python train.py --positions="rope" --rope_fraction=1.0 --attn_scale=0.177 --bias="none" --decay_fraction=0.916 --doc_mask=true --train_tokens=147900000 --steps=4514
MLP neurons of a small language model. Each row is named by its layer, matrix (gate and up: input weights; down: output weights) and neuron, and shows model dimensions 0-191. Each number is 128 + 24 x the weight over its row's rms, rounded and kept within 0 to 255. Numbers have three digits each. A neuron's up and down rows have the sign that makes its largest values positive.
After each neuron's rows, "fires on" lists the tokens most often at its 100 highest values on Wikipedia text that the model never trained on; "fires before" lists the tokens most often just after its 100 highest values on Wikipedia text that the model never trained on.

L9.gate331:162084165122151206089141125136138117117113133116151121119115129117184081138130118134148124114123110131079112132140124123154092073131121102162107111131142125122153096154115151147151137160149131130088169138146107114158124163139173181145060142148118154140099135166135143100149178102121124136112154138147137161109133137170142095128132080113115142151124083142136118155131154101137104126123122123159198123136113145123102128062118163112128138120171092139145145144163107123144106118144128095156130123113169113125160122146114122122121144153115172152093093115130141109144138123108132114
L9.up331:179109169151146175124155139169157108108080115123116109108119114113115101155111147138166116143168124130102147150138117118176143122136155133150094098104164123075130067098117118123140104115156136092106074155149119142098081140149136114155131142122116116130150141147154114161123143102153113121117116122153110119113097126154126114126118120111089106172114148117166149122156133118136086170127116142111136160121137152166132151083074140118123126118137090109111144107111155147134116147147120093180131093123141135055173171185149110164135114124154148144148121147111134126125120121103148115
L9.down331:122100140109105160141091129137118117116124123104096108140069148132094134184142163137170147118129118095126132111093127113133143102123133128137097118132056171127136090115119144095134116107109136107139107122151145162106116106123130088153123135147120097102174164138113095139092073134125150124151061086143142104129129117118151126150155109137124120106144165076152129148130143100134124156125119132142095192150091103107147140121121127099119142129153108131112112113119158142112140155109153151157121116114145099065138125108142030121117116115154124148128110112105161136128097132097139099
fires on: " "
fires before: "1", "2", "3", "ident", "5", "4"

L7.gate223:095116175142136119098118100138097105162101133106110124120112148124138129150119122080113146132114138107097187161164092151134144136118117161109118071112138081162123114140099114118122153103134148142151126117132136122127105149135140102157114100113176125130107157107156120106159128111110138126135143144123168138107124153122142127140092089117125154098139079164137145138146162143117128070127112148090148113136155079114095150153147107141149153138176076136122141153118139096134086094179201139092093130111103118131119158152111151107158121132119112151135084066139122121153118123165115130
L7.up223:094128168126152109094123139123088094171100123106090173100158133127115108165133131122113109164142125073125164126121111150142116186129099154165140092146139132150129115137091117100123111109093152146161125131119135144139106113127117096149115068121147152159142123125128160079178101117110147139112147138158147120104103142112119069145095138122101147091182078131158119133148175145133132083111094133085121101155104109126115143179153085129131119148144090126121135122120167134147130106159164154126140134139120124149114146116120176134160113126140137179137109138147112133132081128136117144
L7.down223:139149127104119132112119150165127126157143089128085198088158149123132089115150100132132117127142154098154108115128169131122125181128135130134135128137130141169128103143140088125114108113102070114139108122153129131143163128125131174123104084152159132148165102130116173129134129125151145139112127098141096119138110145103137113106130157093129127122154153112184071143124180159139189134134127120099137107126097139135115107145129132124108111111118149071123122133098144099188176098111132149159135121162127124138129125123129183151109096167143112133128142114191121134156107192153130139
fires on: ".\n\n", ").\n\n"
fires before: "==", "A", "The", "===", "L", "In"

L2.gate43:147111136126140158135144157144126132105096094142130154119117134135113158165141131091095150134125134145166104107118118125154124126159168148106141157123130137177108132120087100138112142107146141154111162085130072162104129113078132104112117166130152126139153137171138142147165161120145080106096155164126178124131127132120173087144131122109104162104131063133142115148162139091095120102174105103130099076169169147122076130139132140112176161107175132121117134117153092127115146142150090170171125130137112107132117121142167145077138112108111115133139099130133130129143118140125101118
L2.up43:100158138122138083147160162124107153158127146157142132113142191111132112123142091138124131116117163069147130113087117163130160136093145150114119098144124141145107133161143136093129136134130118149152155091152111098153154085117102099142133129122111151115083138166142124081124160117148139119101124122122142151104129125064161091142105127096102200136163122106134140144162146175094129131133077096103108111146064105102147132151149104159121127126131096152145109137130088128150126093135131134148117159121089120146150147106143136129147109148139088133108107116089125146101141108180154104
L2.down43:107145155137141129111124189138075140145110123132138125046143168142125100099128112128119105123137100083121122102122144159149148111117109143142147138146128105146133148134119131149143123129117124161155117119093141150135126125104105136132140117095167132128139130127110115104169156131138122105130125170116157159100099142105173113109143079110093149122199105162148092134199143178099182118127130125081117108139147123134110127118154129169150142125114082142119133131121127170108126087158103125144127136121104106172070146127147170118134078123111123130173146128110086126121109121125095098
fires on: "\n\n", ")\n\n"
fires before: "==", "===", "-", "=", "The", "M"

L8.gate340:150129127107118153119153137098104146138123076112139142120103149124104128144122138129142148164150110113107118188121103102166140107124134161124116176116102160122144120127073124124142132121119099074141108132100150154145069095118124102139101125162147103148104101152072128152135140130148099153169131127138129134129099134090170143131125150148127123172107120084127108132086068117172146151158164109149109160102114135126104088127156119177151128128151154092106142098134084140118119137133113165155113110065119133161140137125143111118143115116101108124135119155151157103130158091189111154
L8.up340:141131124126116145195146098141087166147147103084139103115102122139153095136171094144155151174157110131129088187166120164157128118106175122102101129125113140134136117150127143158123136125129122091142138143094127133154102115133158144118151141139125146112151138129099157131152150134132096148167098143133110113119158155132146146131112188090120130147150155133111113127120116136154138122178129125147110170128111146158122112091130083220162145154150183149141170126154133130118146107155129157111085135098157127147165131146128083123118135145121109125130141147105151137099147092140134171
L8.down340:129160158160150131078182126089120159164097135090123153078111119150123137083111118160136129148119145099099112141129130118113109127130100156147112135160116126113145116131126095111105095143129122119140120120135133120113096146170072168105146146144168144070134094111123124114142121132112145130123114166144108152151065133137139080109158151114132102147124113155167149142157108111141164162111136107120148079119134103124108105132108127116138108071131105160168184129116100113147190145140119088137146135137112104146093119138159156166102155101145123182155153103129152112138131143124113139
fires on: "0"
fires before: "1", "2", "0"

L8.gate31:137107148164151135116167131083136139101148122141143151109177151157172084142157126140207131152136113164093141173152103152127132134083131150109105125097094131147137128122165122134117115195153128133147116112126177121131094140132089140156112113112137133129104141149142103170155123102135135104091118103124154125143154180096102145138116144140144120146140098140124120109129150120161135116153144108100105124175141127135132107158094139162113133145090132136114129117150133141066135099161141120131142113080110157136101154186101111150115133122062129147125136119116141135083167128131097096
L8.up31:103126148163108120113185135111144123135139122111127114105156161157094088156123128105154113181175130168095143126184114143122127129120122143156117133088129135162141122143118130089104122156145125106162145133161112138141105154125095088118120058119176132150157171124095119133169094112140136104090107117148115110144147136114128152106145086140127083128150141103178164107193155165156103135173143079130097115147102141140144152140136117133131129163119132123145135114109158122101114120150122136110114140131099136155131155118093120140189147117136157158117160143126104145094158155125133094
L8.down31:138135139128128122147151141124097096149087081122051094094147148110117084134141152160145068109113107115116129138127103145165140103093085149163091109140153140130162162171127116126099124084105123140135146134192119139152159125125083111109111132128166154150133119097130131151151104119143192113125145120151110154109137120114131094125121095148126134111142130146111161160142154127113148118137185123113125141085130101135094159144136115114140162136137131130129117153130145104147128117121095147167106138174171118141152092132135153109166129139177108141120117137173090114120075172135137138
fires on: " ", "1"
fires before: "2", "1", " |"

L9.gate93:139113137110120132114097126097075167142151114188155125133120148118145135124201120156158074114160116186124166123118123163144154134189131143124123089135125105115080179163109120098123134135117144141125141103114127119126142123113086123133069140125129068107133167123155119146134168144105149148156107147096141185107144111168144131169146117104154128132128133104083155119118133087171106136106143114118119131119133107165145087162133140132130124119144102127150142125107088120114168113108125138091115141113167131106115136150112126128090159170080133098123097117134128136137123119128128159
L9.up93:150124176123178159094154122152110142085155117139171122129163123115092160084125147141097080113125162141126109103127122140114133127111136085121124166106143132068116128111105060113145110136141107110146147117106078152144148114138085150083132151113119091105103119138127139131156152133107122149148140115127108138071162121121111123093160127138123114115117124158118133126139138102130103132181140126107142156162114155109150155115132141121130142130113167142162110150115107084109147133151108100155113141086132144129151115165116167115122098148143167120120085187116161092135168098148137185
L9.down93:151117133149073088080171127154111108140144105096156158131191126115154103107081153134158084153151130129107114098184094128129144070122116151112087100123112120093133152139132128117139119160135138143102099136125147176127134081100130146183135138122139107103158157128127092112139135140121128131106161131135122117162118127093137152140148122135074103127094107106144137155115117136095174150155127117115135090114137121120096109152080092093163105162166151109083161109141109099144132105103103101155127117098098152122116129094118126118113141150080098124128135152132145123144153146142114142
fires on: "0", " Ad", "le", " sim", "iz"
fires before: "1", "0", "2", "am", "il", "e"

L2.gate160:129159115142127157073127162133137156167146117157120126126182162104118124102142107105116055161090073061121103144130168127122117113107128155168128135122166146168159096139128128157123132138130118105099102061093143113118134120133105156104173110131127135109138142111142142129150121127140100132135161129123128141151082171107170121067143124150181135146153146149129146102133170144104130098134116146101137137147112144130130140116133102103128116138144105139134101123103133089086113086098093145173120100135114141145141136177118119128154108130154135104129092122152114108155120126130124079
L2.up160:107150128099114084138185116130142125123141097111105109103145128121075149149118110134151111147183169116147119161152148158131180127165152099122100159134109118103098133111126151114113132152124111105147149132088116149128118095148126133109120138123135090097128104110126128132134151113137153093108121124121112144127116141100118146137126165115101113144164140168135154142149134130123129159113124116090144092180134111121138198109124160093115187127113128097146134139042127137111149149125097148102148088107101150099091156142166132173164145112130162128118187156151119122081126116125129089
L2.down160:142087134124164099131143128151132109123080137105124099115108118120088164158177110141170112130143162152106169129147119153122154127139136144165115090114101116137142152146177120115135115103159152141132149103148106161140105087140107150147137133149115123145098187158117132150118150100129139154142097165105125108158072105151122141115095169140096130149178160111131125121144109118152139145109127127126150157116125133126145092081190132145110163144117139129149139132092140118166160120174124135098094127143107097108058124100137114136111089149113113143160119122098139134086146077095134155
fires on: " —", " office"
fires before: " |", " |\n", " ", "N"

L2.gate92:157130141145104134142112094143105130152133107103135063130136095139134139139106141094109136107121138104048138170136110145184128100113130114142137141160091134138117086139101135164089130101144126118141162141107086118135133122116117130134125121141127140111107069141161159154133141135139166127142152126104117115085139123127149093099137138107119148111142126168143116139128077100101122075107113168118094151135080138110165112085133106118122175128121134111188126153145121104104076142112095161132126095105120125144121123099161117122098146109137130109079109123117097155081093091132097100
L2.up92:128107171094107133118119088188155089151117141140149135118102121109132090173108111128079177124129163122114145140146062120138138107110137175161134122131118083150125149143113129140101123114071122130161117080149114114143119106172137094167152131146104120105137135103122110130138105143138127113114133127111131154111152124147179064155109141136119096153133138113147146099090127155117109120064137166135135089133159137096142161161118116129126087160130138125168118131102121131066123132098109163117133156105109136136138134166116155129174100130166127080133110105127135147117108142117137106
L2.down92:170089116112122100119115110116133123130114124089147144126154146122151132148085119109109137077146118105093151150127107140156065126123168116126145105151106108148152131160162091171136124113136164127099105154132084126106144098107102104155128098122114110129095117132149158117107142132113168098121141125102122059155119119110124083147142143118124107150143145149151140140108116067102105116137135149128075130110082120099146142119152113120120165131099150087170136147137099122104112088084144147155159122096155118126138173132122130141092133126144171139092140136093111181142142131129063107
fires on: " ph", " Ph", " do", "oph", " Je"
fires before: "ot", "ys", "es", "is", "i", "ff"

L2.gate351:143127130128173106163092115108130102115153120109137113125098115111112144138127092131136125147105139084152135092167134103143181125115120163116120116101094106141164153107169132145122113128146123101153146172115105134137073113149150092103146144138138105110137067159116105141110110096133149122105132063113089117170124144116154154147118112121094069116145115047142123118109118092126085127155117113132160110090140166153148135160096124177095096154105107120082137134113110136077148127109156126105141125109137129124128156142102107178107125083102151107146117118127121127108133117121128112
L2.up351:079136163080169165195086135150172115173141118107137161128130113100094131097118133098108117127149129108121122134171154117147137130127127125113191141177119146145094148112150140127089153148182136109135116145124120159133137149153117142149105125164118133165139085138137152118103090135162126137164134130149173110085129128116157097107135157116148105147139151138130127082170112121194094123179120130132122135160145133115116135144146097103105124153124115134154127108096119150132101164131085152154135122137172155109142135119163109173115127153141143128091111146147139097128118105135149091
L2.down351:113153144146165132147104168130115112123115097114117145136171108130116097095116125154130101100147123127135122147121107125139116092123090168166126134117121123157146066108137133175129141140113151173135090130121157114110139142152111162098159092145121109133110151081158144075116141173163148145126138138132134144123118129117145101120125140108131090093109149173112116177094146162155136129173070113105124127123149103102114140137116176132126133115071145098099084136167143080079124134120135114119133128104135100084113117130095170131096099106099085145113176115152121145131111099113157146
fires on: "–", " co", "inning", "en", "in"
fires before: "0", "1", "2", "ach", "4"

L2.gate185:086143157114114148084131147105141125127140131104148141150155152059183147147109101141122090136125128119125110171139191129126165128121138134165151145117089122163119133109146134142113158164134123114083113097111114118158126122121132163157134131141131089158126086130157145121071123123132132129098116078128132140149124121125134088074126111107138105176078101171103106154149182090106133123113116112105131137153140149131110126146154165106176127112146131080094111076137145130164124121125133137153151103154124112119107123155108149150076139122121132131163110152130104121137138080106092111
L2.up185:181124126144140144159137171123142201158129161126156133143139128131109138126155111137163112131131108099117129100173123116120134151140158133161109157145155128151115106099155129158164174132134147151124141124126149126187107139091106145155110134152147117163144156129168130135123126163093129139194149141111125137122129163125132133109161111180081160153135155137119118146138182126122154155161141123144033149159131151120125088116144149121151159132134141129184115150131156137118101093132123167156125155119122089111157120104110120127113150107125131162137088140123093126101126142149111164
L2.down185:119134145153134139181157126136120162165112130143084193127108090165106117132149158127132138122124122154132109121140166127124166128117175124137099158139112127112111118118146100113143103111127102096148108115146125112138110134112127122116093119076113135145104091094118150086132104130121165184131115119112130106128160130150104077148084149143100110151128106085121136118108123146161171137098145122133157148181116148190141165115123119179139138141137097165122061122139114126172103163154129113122111087086139153103120141087122135188133103117144132134137103115116130113156169129135152141
fires on: "0", "ong", "ates"
fires before: "1", "2", "0"

L6.gate275:133100153083123148131139140111122141120119137097139129108125122110111101129134156104124148102103098133103087153143105120149112147135137153147110123141152122101122098106113110209115127160183186168099160120095140122121105116123126153112091145124120106172129138110150114108119109074117144166157161136111122160146140145140159115133121118127115132161104133133112098149108096087151103108107113147148084106136113098107092135156136159116142116161125129115139153126152095118134075114159075183112152113116064164130145098136100135138106154149113066160115107106148137125094159152100146113
L6.up275:106113108145103098096128111115151143167135140114106111119085156163108146152095167143173163115135147160102144139108131149165110149153170099183125126141108122086109133145151128147095130129130106175149123114107121148149111111102156093098131107100162142101149119134111127123095113118134096143095127111143102123107126155159129087135144104086098122138142072132154091147120124120139102148134166134100160147149123091085162155107140144116133123116106102084107125170160162118180110140164136175101099120176108132126099141126140130148091083148137115156128108137104154140154129131072156113
L6.down275:113129134110093097117089104108106149199166115163075110118099128138102168144142129117119059120136146128134121146105144129110099128151160098132113168102111117118122140120120138117118129102131072122154099153146088146127111135129107069072138116134132118146141116117119129094109096105136086160108085125148103130112112129138106108135141143124135075109136139121154133140120132182149134101098180100120133101118125167105155100092106116108133118151097162171162100127097145098150146145152154151145117124097155084106153116139136093127128098137101120133122130184141127168148100127120166139
fires on: " ", " States", "ification"
fires before: "2", "1"

L6.gate11:151135143150113150170117133168155135159124142134129117129117154087098150118125105099172121146110075112089141130121104178128112124122175123140097090152160081138119136107135122095182153139156105119133146181146119133086121086116133164101109155118116110108110113118117137163132136141112117108167127157129116159086144086146122169115152120152139123114098108193100128112146150119154129141146145167148109138134143119153168142080127137141141110138152150143136133099126103085112178109112120172089109139117117115190131101133156115155097092133086133138120073128141135113103139155139109119
L6.up11:105138119076148135118174129117138170120123146133168131119181121130137147118139158102155144133071113102154133186101146094139102074135141107130105116126081124097084117083138133124115121144072146110122082106124103123123094142136120108114132149173133109122117101180137169113118117084125136109108109132173176158145089124109126094101132127161153139165156121136141119117110133156113141141124092133089092123118125185123128151110132138114152136155159112186125121080136114109127132117126097157093114142100128073108120102129110132084101122117127128122148091131127123115108133123145105087
L6.down11:129141166155106141164110139165166120149192143101116178104140118080085148111131157131112124099176105113108140150083153133148167117110145126144142162130136148154168106085108098108160163133139095173137176137123130138102131141153190163149089137093134108112089124103124133146118131145103086141175090165154135146117127106117082127181138134093107110137093147112138135108110128121166126112128146117114111136159133111150147093134107152115113117169164125135153142114120137094139092125128121100088122133098132154113136126115121121134135125110130185133099120143087143114093112096137118128
fires on: "0", "3", "2", " U", "$", "U"
fires before: "1", "0", "2", "p"

L6.gate9:133118116117086098113094113125144121141132137119143136139086096108131109098104067098143104118141113123143126129145116128148103126087116173137104089091144132144188148127136095139143146172131134191131081178134140091161090116102141122148112179142104122121125110125151082115129136129120106082117110161145139139098152168126144093110133106143186102116167130151140144150129168128119132114139146162181146154112145118139142136117088131159133093143117113122101143145151100120137096104122145139124146120121094186180148163148141153129140153151102107115166118103139121134129141130185161110
L6.up9:109151099120084120132135115132143105162169124150158150096129118104094116081094090099114103115153099149150094100161152142153124117105152155140133133109123164148153146110172092127151104153112154163142097149120146129135124097115111118130117139129128130125104072106119117128138124115127106110135102134141135132120180122106153067092131149187132068092182135120147154167095133135142130138165121123129160131165108160168138156147132153149120110132110131075093135117151111123083129111133122104137116148147108162161129145136157182161158162130129121145158133143145097109103138122175157089
L6.down9:120140117071119094110138125124129123158200099188149142123113098121133180125100120123122093137133139113148113117128164157160142121113147147120158112130124127141124150117143099131137135116116104113117094125136158130147117107097112095134081143147139149144110081095094110116140123149137134100133164149170139114126163150117097126077128193145122148090119155127142178153081111136145092146147115134153159123138111098151146122153116126135076141159139125062076125126149107141095133113136110085146114171159152154147132148098132117176145156133112151159152125151140105144107127089126145165
fires on: " ro", " Bro", " bro", " co", "ar"
fires before: "ad", "ok", "b", "wn", "ther"

L7.gate27:162141103153131128130091114153129141124142130112142109119063114120179138139146149112168132112093122133113133116176138148138114099128085139127107087144111137158103169139124148120131157132164079119112140151126119130118105112142149124141128133117118143140125152123152127148094122115118117155097100132104147102136128112150168175126149110079139162141094087156089101135108117125127132119138119116141136151106193144131098110142176112113156068115141137142125100149138120157111092115074072102133106119151064174152171113181099106125095129117131109179113150143116164139116158117135128161
L7.up27:106139094157146131145131081154144128144155143154129148109126111130153119107137148157154111142138092134157157117123166155136125114096159128164167112141080151121118141126159140135095141083157121082154127166120115183181114120095123107099121102112127124170123119097102145113104086096145141160078105131127109065120122122101141164117141161113103123109129096120140115145099096146113130118138133109146116150131124161122129086155176084141122094090116148096121129095123143186111154146091142098167104124130127164124166106144106126157127091110141155162142173161109164140123133098127120123
L7.down27:089123136166125107131150157148154118131140147148101145105158137137113125157104114105120112158123136188153110164114143113098111136096152134121129161146108134109137124100153090159090082088121125114156095091146140145165130132154100100106139094114145096129131093123051104128184125134114140129110166114098093127105115099135077102162126151143127126129155142113175123121091121126141097110120136090124116094145094131120166137123087181171133136110139126079127076086098161094147163120133172152130116124119160146126115146087120131127180148144126143131120113142120111127150142139140112104
fires on: "3", "2", "4", "9", "5", "á"
fires before: ",", " |", " (", "–", "\n", " to"

L7.gate57:090175146125161104138131120144135176164122127127115128105105101163111113107132172119136122133131096083092109106117131106101142108119102104100124130123122150153095109182147094119103154141131157087156101134157119154185104123124147157151134144148098194135130136131139149141102111132087106175124092116132120118098122174117126101102097089099099104063146171150156124107133165116114101133093126129118087122110140091119172118137105086121185125147139113115141126155141150102110132162141123124108100141139169113123164105161117150163124147139124125138131124113125117134149141089121165093
L7.up57:144078130086125145141140102103152132113101145158148114149082092136145119122157120113146161139123105103116139101088126091125162158132103102114122134146146136129103145120140114157137129100118166162109099090127139151121097122109141170139147130124164185086170161157135125156155145136124138136129127100090129134114126198114136129112132131127125087119137102112118166149152127118138122093157149128124133161149136146134166114189131112143125155123106118160120121136120175158126149116115116116113228106130117092138145156150106128147102127182113127170104083117103124100111161099089102128
L7.down57:144169185092155159160074120109106120109131096149156129129195129130155113123121135145094155127119128074115126122133167080096159146168127147137111135148159150119117089117140106106141143165101119121112127131108141116145139157092133094131136136129117119124130146145163114101146166155148166114156126152106082132158109106154133120104118112125146083066141097133132140155122114102107146138144094103122145125158135140151148101121112098127204121108145093105104121097160159109117124139116157083138129108171084122109120090094152139133138128139098125145098104132136113122084124096161158129
fires on: "1", "ar", "ost", "ent"
fires before: "9", "ly", "8"

L2.gate124:131090140151123137153116100141149118131147125129138156149135127156138125183121061121092119133127160124127154107110141173130116110120166129102146117097142143137117116089087088117124132142117151061119144103154100135145135184117087109118168104102103150169159158131165122089142148120108151119141119101096127125109175135149158062113113088117166152132130123167107164117158159149113142150114133111113081123153133123158133123121120142127213146145137116121096110132127157102138160106141103122151146124128091096113140180102122122109129126144130140106118105102140080099152118144161125136
L2.up124:118102133102139173155106105118118107109114121149165140158141134170115124166138121129123103132149109145138116142124183162143176119091174163116144119111109131168068132100100143123123109123119075117120144090106114143124142139102085134093108074107140107141119080117136123116179148160159087102111131149120119131131158168161168096119128163083165163127138110150131082128155140134110163117114076119136132116170143136091115151113103139119117098112123112142111140131139100119138152151094107116136103138140110076132119170113163111122098099148150114149127142095109108108102104140153105086
L2.down124:111135123124139175111126120127105123107077103160164118175129155156092128141152154157154100142147103120105099175116149115142119121130149143159150154134127135142124151142153136097106104114120107139125109121134127139123136098109079143091108062150174098107082068163133136134154142133152045090125132159138124153159145167106132120123136098131117149137159145128127058120157152142131183116085107130119141126178141129129128112084121111125129106129129092132161091156134113140112122122105140114125083135084154106128071141154142170134098122126146152139128155118145125114134118136126148112
fires on: "\n\n", " sur", ")\n\n", " Sy", ".\n\n", "2"
fires before: "==", "===", "-", "=", "v", "f"

L6.gate321:077172152157093084113126106166135170133140152121123140130118108132140129114127145144120125118111139152126153150101134115132093124175144149115121138138138137143112121150104118157097114089128152081147185152133133130102153101121138122123118159123112097097125183100093125110122113172136118114138134093122123135149133133101137117125105129113120179086150174147122153116143160142131133140123113120126136144093168078156144108118130092125137127160133093141180120147132143074126105087135140110077105130109172128163118065146137138163082113076172153123112070133128140118145103150100124090
L6.up321:131150118139111129151107134117126136117122125119129101097116099121088134154133088125146130111139129086225157154131107132098182130115127144104094086139077117112125113086107125109157113094153160124146148139151157125124122144121111071133125138115157149118102099135104101149112139122119163096150120144118141145122082169088097181154117104143119151142094073153156115152133111116126114124111178146106093141127128107133168114131138160150125103118126156125153097149083135115135125164165106153154134119153124149095135169169094086130177148144124141104148115161146115127129127106151134090
L6.down321:144151117178084122087120101094148155127069082113136103093108109130102133089142108129122095131138108123117150155156126138153094143151122096158119110113122121160114130155131140153107146131139131106139153132144138106125091131126144113145159123081148099096107132127122109119156121123112208123142123139107102082154105107115181138140145092119087142131142123095138158143132132150134066120123161124140134129118124118118094121146132087149120103098114147165135071099146187148169133102116136111129119126160150155085102110100144105112108103140118113136136131147129090072155119131124163068
fires on: "0", "9", "4", "7", "5", " —"
fires before: " |", ":", "–", " -", " (", " –"

L6.gate136:115099133152135101092150132138136161146160123173157078109127107073135161101120127127150105135134132119114130141174152143140132097157120148133166142132117163145121123147137125132123128165154149144166130064159118116135150119133132138120111152114121133158145100128145127170135141140168139139135113080122115113151146153122112113106110128102177144082130156156115089145113094150093138070113135126153154115156104083155086109057145129151126138162117135127173129083123152081078120175139127143133176137120141147108118117099147119166095116132140139120145089157105135146134068131140118118
L6.up136:137137124114163159156176129103118125118130156154108137146151133092146174152140113194106158136100104113127105082140181135122147133135075144117154144092144156110096099117152151124140131168126148131119097130135148094140122149137135108121090118131122084135175102138177127137134133152144104132106128134153150065150111119131090143113107140113111171111117136123129141167131111143098131128158095116163148127175082159126110119092170121123117152139171180130157144094149142092132131151106126122142126092118148135128152154116138112184098107148125146155175097144128151108079127097111153119
L6.down136:113157151121148139148115167140084090150072128088130149125066192106122103173105142131101140121120115103127104131103114120132155146098136117143115156115149121085117095072147122076154151150120145124118152087128133143119084117137113117142172124091083098157134117145146135114119089095166077117129158139167151115140143109135113109136140123135105142150133150143143129157108123090122156128148123167109098147119124167106119105098106149107165138097163147153113143144169130141143110086176119127145073092136119152126134144127136122156158125136137138147117138152169179120108129108141105102
fires on: "–", "if"
fires before: "0", "2", "1", "5", "th"

L8.gate68:096101113122135133123177074159129115151125141143153138139121116056143136120092144134137179091149107123095124114127150136114133063120160109161104120147164142145142139155133126135118109183110127147116134170166125131160133190125097152141129156145126130081083107140127157102135139111144155122147121110128136140151150128107155110134141115131200117129133130180121104127106102172132095127133117130115131145153108108121124175139138140152142114108129088144134143110178128114132126107109081164114105133083106178108066118125132112124122086143106116149126119120124081083129112109143157103
L8.up68:124149119125099135146130113120132134121129111133153108133101103144156167119112136136154134123142098148129160113133103086092116073145105145180089157155128134129139131129128111131104130133140131146107174129154157159111124122178061152139108143173143132136079132178120113158110123146124113128158147113072126137146152190086142103122168119140115149182066142146143067128123120129140116139144161122133153094151107174161130112083156161103121121131135157120160141137094128134114098129136136134168132137146124142126120172130165124133144147131052133149131144108116122140124115122084121087
L8.down68:129151146133095130148143135109129111121122099134126127122126097126126120118138104138140144180115140133108192179115129116156159098075106122132096093147132092101133150109109154072116121125112165054161118098133139092129074141148150129155116138111141096125139164140127100120118102070150138077115107106107142102102112117103139151123133124118166122126138117114158117106107148132151114137148142082150141138109123144193135157132125102133100142123106161158164117102146152138160119117118162165096117158116150107081186157124145110110128097118079139095134129145110121118134151120086156167
fires on: " ", " (", " |", "ire", ","
fires before: "1", "2", "3"

L8.gate186:116120140166151101150117147141111149131159156127145106083117091140123132162116154104125104134156138092167079130129099109103101135124159113113124158135137116175128111095099113194183186150134148132104143133133118123121125178123113131125128136128112127160124123124133162129142134146106129156159167128158126120138120157135154092112132108106076106147151135159114126148129093143111126101144111145202121123148123131148162097141141100160185189137137119095114120111159082095117094130123104128136109151120131121139141149161113127134123109137148092093127108125110094115081080087180152150
L8.up186:116137191115146161149129162111174177076143105123149092114066164155145165108110154109093154134091130124168075126135120152150153157094110137148146131100136126136147104115125201106148121169128128141144111134095178094102143149101154132116119151139123157176100112132188101109106090136104116134181133119127162115146144133156100099114144118131131130138133144161114122140164136119148118125123119150111143112111115163159127163159105093141113136122144162128066119136124108130110122117119106074144088097134114117151107128134127131132178135149128134131131143101139127125133160154140138119
L8.down186:113145139149123130155140143130113132123158108151166122135132153125126138133099145128106115158123123128099116126121093136113100102135092100137108162195074111123164145142071116086135114157151123094151087126107111113148144151119179136096149150161119165120113119140117105108145152157095133142093110111138172147136122099117199095095158171151112122123128132166111134169102132125114129160158161094119160099165134139161111136131142118118096120110119146178138116172141110122137107110163115104158101122160154147119111159126116119108150127136122072161086136099185137150141136142170161129
fires on: "1"
fires before: "8", "9", "6", "7"

L2.gate60:143091110123145123118114124139088189149185108134154089114127099153089113160134114147100140120127114125123091149155106109151111108130099149128114137150091115143144134110085161173149124175131134150138166098109108059101105131158117110147109135101130104087127110082137089143130137103115094125142127126123140179127159124146159107141150081128151105149143154142112163072112143127152151107154125135102101110123127170150125116130095102133152147142145097136126184101111095135157106113164104147124129109146087159154121097152130118122169100098112132129137114155144159100158129083122110155
L2.up60:112128107102129102104149116106113167163158092106125061115094112124097122135145151157117128164144105132105110079156132112163116115146092120168131111184111138133104124106141183159171101158110135101131163111102130120086136122164097125109149113131122105115139109122136105147160163118153084150163118163159096134125144085153122132134146121133117068125128149126120116116138135177137138113124137136085150149130105145162143100121121087116123145135111137113169146091110155161133158129123117124109116160153114176107089108102156136134160088043132131102145123151126142132134142098125110131
L2.down60:100123134116134122107133158123137108124125092098143078137125142107115125139145146123122128203161117113126147083122120136162162118162148122192176118143144164104074120108178156109142110093127132125137114125110160177121141136136175153143145113167135098100128148140122088157126119128154104155144112171165077124142114103138121118121143154142116129138104150137139117116120122130121121130102158094092161185123116106161143136106138109120160142118088174106146078116130162140133170141121110128096137175154118144147104131109154123144120063108163100100140114147074100141142141141123112128
fires on: " $", " .", " pro", "′"
fires before: "1", "2", "4", "3", "\\", "duction"